MLP neurons of a small language model. Each row is named by its layer, matrix (gate and up: input weights; down: output weights) and neuron, and shows model dimensions 16-143. Each number is 128 + 32 x the weight over its row's rms, rounded and kept within 0 to 255. Numbers have three digits each. A neuron's up and down rows have the sign that makes its largest values positive.
After each neuron's rows, "fires on" lists the tokens most often at its 100 highest values on Wikipedia text that the model never trained on.

L5.gate10:084093216112104108177193151171145159119146151142110123161076067171169097111091172170163143119118086103084122106103182106142122099108088151131130170145156125133158126136112144148170118129072117105146127179125102114116119186129070082082182144117074147144207173077121181131144124096154195108110177108136125165079080176128136077134115100145074150142113107167121129098124130081132153148111
L5.up10:108171140124144151089086182044155134114191118050154088115174087181164097098107066170176105156155175175136155197093143120107134150088127135158097154202082130095189082115144168152076072122109156163094110122118159195129110122148128151110129105175127136122114157165134122133112139148135078091135100149112126086106139109106143159176130106128174094115150157139165109135152129105148175111143
L5.down10:167109115140175163090085144200120089132107155081158162131132135124098107113185190115129148150184171123135144115134131107150114090153144102131098119130105138132081142189175130123134129129160161146137147067201128131129175168106139131173116124076129107143093110196063180138174106122141126137198083177142171107140197092151076142121167163154128132135138069135171165114142110145165074119174
fires on: "e", "se", "ba", "ed", "de"

L6.gate62:115135121120187135137169125136183143155142126121161129084166069086153079078162123153133118095125075160146129139107097112140149135160111158135078131093109123150080167103125138088145067139105089055107143138104118036123197139137117174152139075142103139074175140120112142183088131124144128112171131101162117115148166153106116136201120139070104089163200110086120174104103161139130090112160
L6.up62:124141157143162082100187144167147114157149097182145141155137108104112112105094114146106127178127129151141109122076124125087122134143091096089171131141082134135109135175137134118146155112121118060133151092144071167062173115176132131110092136151101089138110164141084179166162101120185149092059135121121120124076082186208072131156157098120065099126166084135131120158131128099120205183145
L6.down62:064098139121109154161169128163147083130093139107158103128132089122116096103215158140138052097147119154156131052139148094111164087149151127108118126133058121114122090073094110080147128182191130169132121191145156061153172145134105128118155159119120123108091085107126172170147161092112180134132128068145124180146192150141086080104109163141085134123118129129146205089134178100095093154083
fires on: " they", " we", "I", " They"

L4.gate56:131092105105137088142130139130145172178121078115199182140191127139106167137153121136119228081182110109161036118111081153109171128154120130122093090147131112145075171148135117089114146138148161122084138149136098174100125070152099138186099119139142102178155127171157181140162067173125078082043146110153109135102117111139094133080106137178128106158136092094132144166115102064151123100123
L4.up56:217140119092138073147121144117118056080128159148162109077124131093087090178102067080130116132159102140109136109127162159146138123126087140185092080130175144155109186080076102093158127139174062162107101132125116120158156103118119116141144101109082113113152152091189125067097115110130136103158138113124085133133151156221168098131185132057144103157097114182132072145088091127118146195097
L4.down56:069117150138091148157113142164156141171112114073139140192125126147150166125151175120120179127082145098121098183120088123135110134131143089110200154156047108067157120198173126138056132191124212135132134116139131102112090111135090101120119141126139161150069117209094185175141122156090129120115126154177086137138133132126114177100122153153111171108141132128118180138123106172180083071114
fires on: "te", " We", " +", " (−", " Tre", " −"

L5.gate191:167148144181116094076111121124113172140147139144130051167172112100120156187167195107110184126066094117176162192174113135105071130130150131098111085145110137121126086112114087148118134164087175108110149114137148163113189156115135155133147089162122131160107182143134136185159121093150109149075159144142156079043112067138084140121118188105163135147126110145130131113130122107144131133117
L5.up191:152158117142068119041066102175151135158184152157138100148156146168114112119172108154090158121133127146190124140136107139092138121099160156131129187163151111144124149134146142090169104158075101105166140057129143109147131101110116154180138135141110123143123152134052154166146123096167108110116138176110160145115083116176150139139110154118150078185145144128111159139068097108154115043194
L5.down191:087114170089167108170117133125128146182108093144087144082103076142153140158145129119098085134148122113099131057170173130186114145115155138139123080097142104161115144084103118135130112076162092168115128140091091090082064163087097106127148159103173111110170159097169125064076135136169185174146119080142151169173103163068170162146173116105107149100111129149123074186165140142083095112122
fires on: "-", "in", "Population", "om", "vi"

L5.gate133:133165120143204164064180092132086135088132152172205178142145100121171191144115081138181117145103191097090129141178152095112112138144132137147134003085154172133171147104102192130103095148162114139125109174116140067102125120100153133086140164104120100125148163124156094109140141110099127174118150096178154120097134139129111096101126176147139163121159149173089099112136140152102139122098
L5.up133:177136150136133172222077089160157196119166153175210147194060109122124124104130135115085102119133127135157105153099087110182153102211126121084137156077137155139167179119158178087146170146108091104175109141128141120148131131066126105093132127115141125117124141094150163081098104118106122190161097086103107169168089205136168123148071122104118146170117157088139126138158120166106089136128
L5.down133:099133138103214086142113128127141160127149108115142183102123187152151134122116086167191118134088078110151089199185151136114142091097054134151153136173136104131155121140170117162126074119151108120165164145086128173122092173175077139188127140181189106084148149152160112126135133145109142099108129140116128077126143117074120158144118111099152181148101155044115181102099120085164099092160
fires on: " "

L6.gate121:096126118107100126088113166089081079087160151173171117156172114067159086129132131102146139120146114126162121127138146110132174116101104117136119094087177133170163156071173109165101151097127074132096137125141159106090105165127140086113081087105117133097163108132056118119115120094115156181181157164147065049115125123126104119076107121095161111113114154070147125162107106104057159209176
L6.up121:137104111086126091160149137167084092110088142090131088126164139108147114094180138112122158159123110099109089092045091101149075140135155113147116112177149127127139113140146124131158132096122130145180213131144076101149110126194144081171109149127128142105143134087162159116111141117135108156195124127189124139193095065047061151161126124126135147074110098172143116105166154160176103150142
L6.down121:080052091152090162181083137119138170126178106124097127139145117096140123102092155093073150120155090116130125134106115153113116143109157143084140100085168125136102103114115150113106163104173141133144200132148158178097131131187169096163193190099108113129183112129080117177113126115136128138139168117136059091137145086121123149117059157126150107118133179099098114193103085075083133131148
fires on: " played", " served", " worked", " participated", " working", " playing"

L8.gate140:140106088122137118144113192042132071146074085137169109120056072112064156104142125154084152173118158132163076060086116046073157134101146143085135091126132144204120190152114160068129085070142107143130112130052103112155133139154153122143145128108160131077162086097134136157171159138143119117138167128102173112086078222130120138111105124161125081109173121144130090147140174125144144151136
L8.up140:151205130141139090133137137104179123116134135079128112199128115097134144118113147103135133129111164165126139083118116110112147112196142180095062122117093096142074156112115070111118129116140152141135104154065089115123147079142133132140154084115129121137123177060131164138121133172127098169073128143086159121151067102079187090149137130082155131138042109101120162174156212196140082157071
L8.down140:162146082136146115091160103119132140104108154112171200110085170120138107121140147169178169092047123121168176134116116061120160113164160129113159126076161138083090109093090072161086111092194120129120138100132134161129140084160081103134130146154124082149075124159153128198175121120116085119118090134105095149149138139132189159174093165065116061145049150082136147130127137109108081149105
fires on: " to", ".", " we", " it", "I"

L8.gate164:078154131187126103150144126103128100181102116087108110137137091111153085176117156170126199095144145143101150120116105135149145111120108133130124104145132124156174192127135104141021098131181091111104125162117140103114106115124153120166112113109117147126128158156083197148176168109200123144139159174071126125143162159102156154080142147088043137116126127154123133118151142118142090152187
L8.up164:129204134123116121153101104098097159164085131119126133117098116143116102085075106173119145146107089137147161199134124155059139148149107063138122125105146128118122072166180154131165155107098141082155132109128120094142143125128122107143124171152130145145079128137133122171165108097100093113167168116070093136122117107096197138081154107102085176099146152104241142062109134100120146094112
L8.down164:144093114138137158126159085160158110153097160107078143121153143085131150159128135151157128121125121085129134145180131117169151150089103090176129098165159107109173026109058091151148083123149103168164150123117138138070155117114163126125152137134158086102176195106139125114093113169085031104158102152110123105090131034147141084162109127128099133116095168125145096104103150094189152167132
fires on: " South", " many", " North", "0", " less", " more"

L4.gate186:147120158156156073142109164136191080142050158131135147138124158163155139123114139090149136037150195142106168136101178116056132142052172139133143078186076122047127069122151203139116135127150101117137085167136086100148138120117122121170156140137071115130093087095122132121112134112138076175136143108112130083155118127147194124129121139074091108064172115083135110113099132137154068171122
L4.up186:088103106093120096162109123146148098088114069137144170110134103150153164113151082099123130122132130095159147118134104134118147140178143155109140124179077091166109105084208120152080186153157147164133131087103160128082157116140079130143136136165100110077132113118111132119175064146076147117116142183161161107104149139121160137154079117099162084151199161054139116108072149163144136149103
L4.down186:086149127154115195149098141098102107145190166188107153123130074042147126105133149180079178155096091153122123131113107118121109102135125123121161129096164097110131142119095140159222154093136094112097171130132141163152193127116140129131153056140201187132123161077108105153042138101138117141122095112103167163147158126154066115102171095125091084154128129140169101144185173113134142076161
fires on: " Win", " up", " Che", " Up", " Ko", " Ban"